config.yaml
head_dim: 64
hidden_act: "tanh_gelu"
norm_place: "pre"
extras: ["capped logits"]
optimizer: "adam_variant"
decay_fraction: 0.943
final_lr_fraction: 0.1
batch_tokens: [32768, 65536, 98304]
doc_mask: true
dataset: "wikipedia_en"
MLP neurons of a small language model. Each row is named by its layer, matrix (up: input weights) and neuron, and shows model dimensions 144-207. Each number is 50 + 15 x the weight over its row's rms, rounded and kept within 0 to 99.
Before each neuron's rows, "fires on" lists the tokens most often at its 100 highest values on Wikipedia text that the model never trained on.

fires on: " and", ":", "',", " from", " in", "s:"
L7.up110:55 35 49 68 37 38 19 47 38 37 50 13 53 59 46 63 62 64 39 18 44 07 02 59 61 64 40 39 60 71 58 53 34 76 52 84 64 60 48 43 40 64 42 24 41 60 26 41 45 30 47 53 41 54 77 69 56 27 65 80 46 70 52 29

fires on: " that", " of", " to", ",", " the", " such"
L7.up1175:33 47 43 60 44 33 50 46 31 69 66 50 62 79 57 56 82 47 26 39 40 59 66 40 52 54 61 83 64 56 64 51 33 49 62 54 72 53 49 51 39 57 45 59 21 35 24 66 49 57 61 20 73 83 41 64 47 46 77 73 73 78 39 45

fires on: " h", " s", " (", " fl", " dis", " enc"
L6.up338:42 47 45 40 52 52 66 34 30 30 54 75 65 43 39 46 43 43 38 40 25 54 43 46 46 27 54 25 42 51 23 41 21 42 69 64 92 47 75 42 54 44 23 75 70 33 58 60 64 30 49 67 82 35 40 48 65 39 42 59 44 63 70 37

fires on: " the"
L7.up619:55 39 41 60 63 37 78 35 45 53 32 35 71 61 46 41 83 48 52 63 23 48 37 63 55 37 47 53 51 43 53 48 23 65 49 52 42 58 32 72 45 60 30 48 55 42 44 46 31 55 22 71 45 37 86 73 24 44 71 67 56 50 47 20

fires on: " of", " such", "ed"
L6.up180:44 54 44 46 54 59 52 68 32 48 32 51 71 65 51 42 83 54 80 65 18 50 48 76 61 36 46 33 32 45 46 60 34 48 63 51 82 53 70 37 58 76 31 41 46 53 55 33 17 60 66 64 17 77 72 53 49 44 48 45 46 65 27 82

fires on: " the", " ", " and", " |", "/"
L7.up1499:35 19 52 35 55 40 51 59 52 58 23 40 48 54 91 58 71 61 30 42 38 60 54 64 57 49 59 63 63 47 51 55 25 76 53 67 64 60 43 63 37 54 38 46 55 45 53 63 47 24 36 61 68 61 68 45 46 18 59 37 44 38 29 48

fires on: " the", " |", " its"
L6.up252:46 48 49 61 50 55 73 33 49 78 52 42 64 83 44 44 78 78 43 43 53 40 38 66 66 46 48 53 76 32 32 37 39 56 61 67 67 35 51 90 58 74 21 59 63 45 34 53 50 21 58 75 54 62 45 60 45 48 77 42 63 09 50 35

fires on: " is", " (born", " of", " was", "″N"
L7.up1201:60 17 64 46 55 54 58 42 23 54 27 57 70 77 24 58 71 51 59 74 29 37 39 49 59 43 23 64 57 40 57 36 50 45 58 60 26 46 58 56 75 78 39 57 63 48 43 43 34 55 57 45 71 60 46 33 58 67 64 70 37 50 52 75

fires on: " of", " to", " on", " such", " the", " for"
L6.up1213:23 23 57 55 25 50 44 60 30 62 32 38 72 72 55 67 73 35 43 38 50 31 67 69 63 44 57 60 73 72 59 41 38 42 42 47 48 53 67 51 37 41 61 34 45 59 45 64 51 42 53 40 37 76 20 75 52 37 67 58 78 41 49 59

fires on: ":", " Score", " Apps", "s:", " round"
L7.up1426:38 25 24 55 47 43 31 57 69 60 46 42 76 31 57 78 70 37 62 53 40 35 57 55 80 88 72 29 28 87 29 66 40 53 35 97 62 62 54 56 58 49 40 31 52 57 22 61 55 44 48 51 48 55 77 74 60 51 48 54 53 34 43 63

fires on: "ly", "ed", " of", "es", "s"
L7.up893:43 33 73 40 62 80 52 47 65 40 53 58 58 35 51 60 68 52 68 57 38 51 19 46 62 43 74 27 38 44 47 59 40 53 64 58 50 43 72 59 62 60 32 47 43 40 34 53 23 44 65 52 68 68 38 72 73 43 35 51 42 24 37 76

fires on: ",", "H", " the", "L", " H", "s,"
L7.up896:47 46 67 51 57 52 45 20 40 50 51 45 52 66 48 65 62 66 46 43 55 43 46 47 36 35 55 61 33 52 68 49 38 70 58 63 37 78 54 46 63 52 27 44 59 44 38 36 45 53 12 54 76 56 47 63 24 22 55 72 70 50 45 23

fires on: " of", " for", " under", " over", " to"
L8.up971:47 23 70 47 49 98 15 62 49 52 38 37 67 48 64 73 63 38 59 26 65 28 49 85 45 41 41 53 57 65 47 60 24 29 38 63 42 37 53 56 46 58 55 53 38 65 42 51 29 54 33 42 49 60 45 62 25 66 58 44 41 44 51 72

fires on: " to", " On", " Pos", " on", " of", " In"
L6.up1274:41 32 58 39 16 50 47 44 38 41 55 49 42 69 69 60 78 52 57 26 37 52 64 42 63 45 85 46 37 49 85 55 39 32 60 39 45 48 59 64 47 48 51 42 53 37 51 85 47 78 28 41 47 95 29 62 25 61 53 42 61 69 63 50

fires on: " an", " enc"
L8.up275:22 55 81 44 36 63 24 62 34 44 61 56 42 48 47 29 61 55 36 14 55 48 51 57 71 56 45 47 33 43 37 76 21 43 57 63 91 71 75 53 58 47 41 68 46 48 69 52 41 23 23 69 63 42 42 28 31 45 72 79 57 65 48 39

fires on: " was", " and", " were", " dis", " not"
L8.up1455:69 25 41 39 60 74 59 39 32 41 35 55 33 64 48 53 77 61 51 65 51 45 13 48 56 64 52 42 34 71 65 38 35 33 30 76 60 57 71 48 16 66 33 37 39 41 57 56 63 32 27 64 51 59 50 59 49 34 66 58 64 55 57 39

fires on: " in", "L", "C.", "C", "S"
L8.up1495:64 33 30 57 69 39 30 39 66 55 45 45 49 68 48 34 69 51 57 57 49 36 60 31 75 30 30 31 60 66 34 47 61 57 48 43 59 77 52 42 42 72 41 47 48 32 55 76 62 43 51 61 32 55 58 39 36 27 77 61 40 56 67 75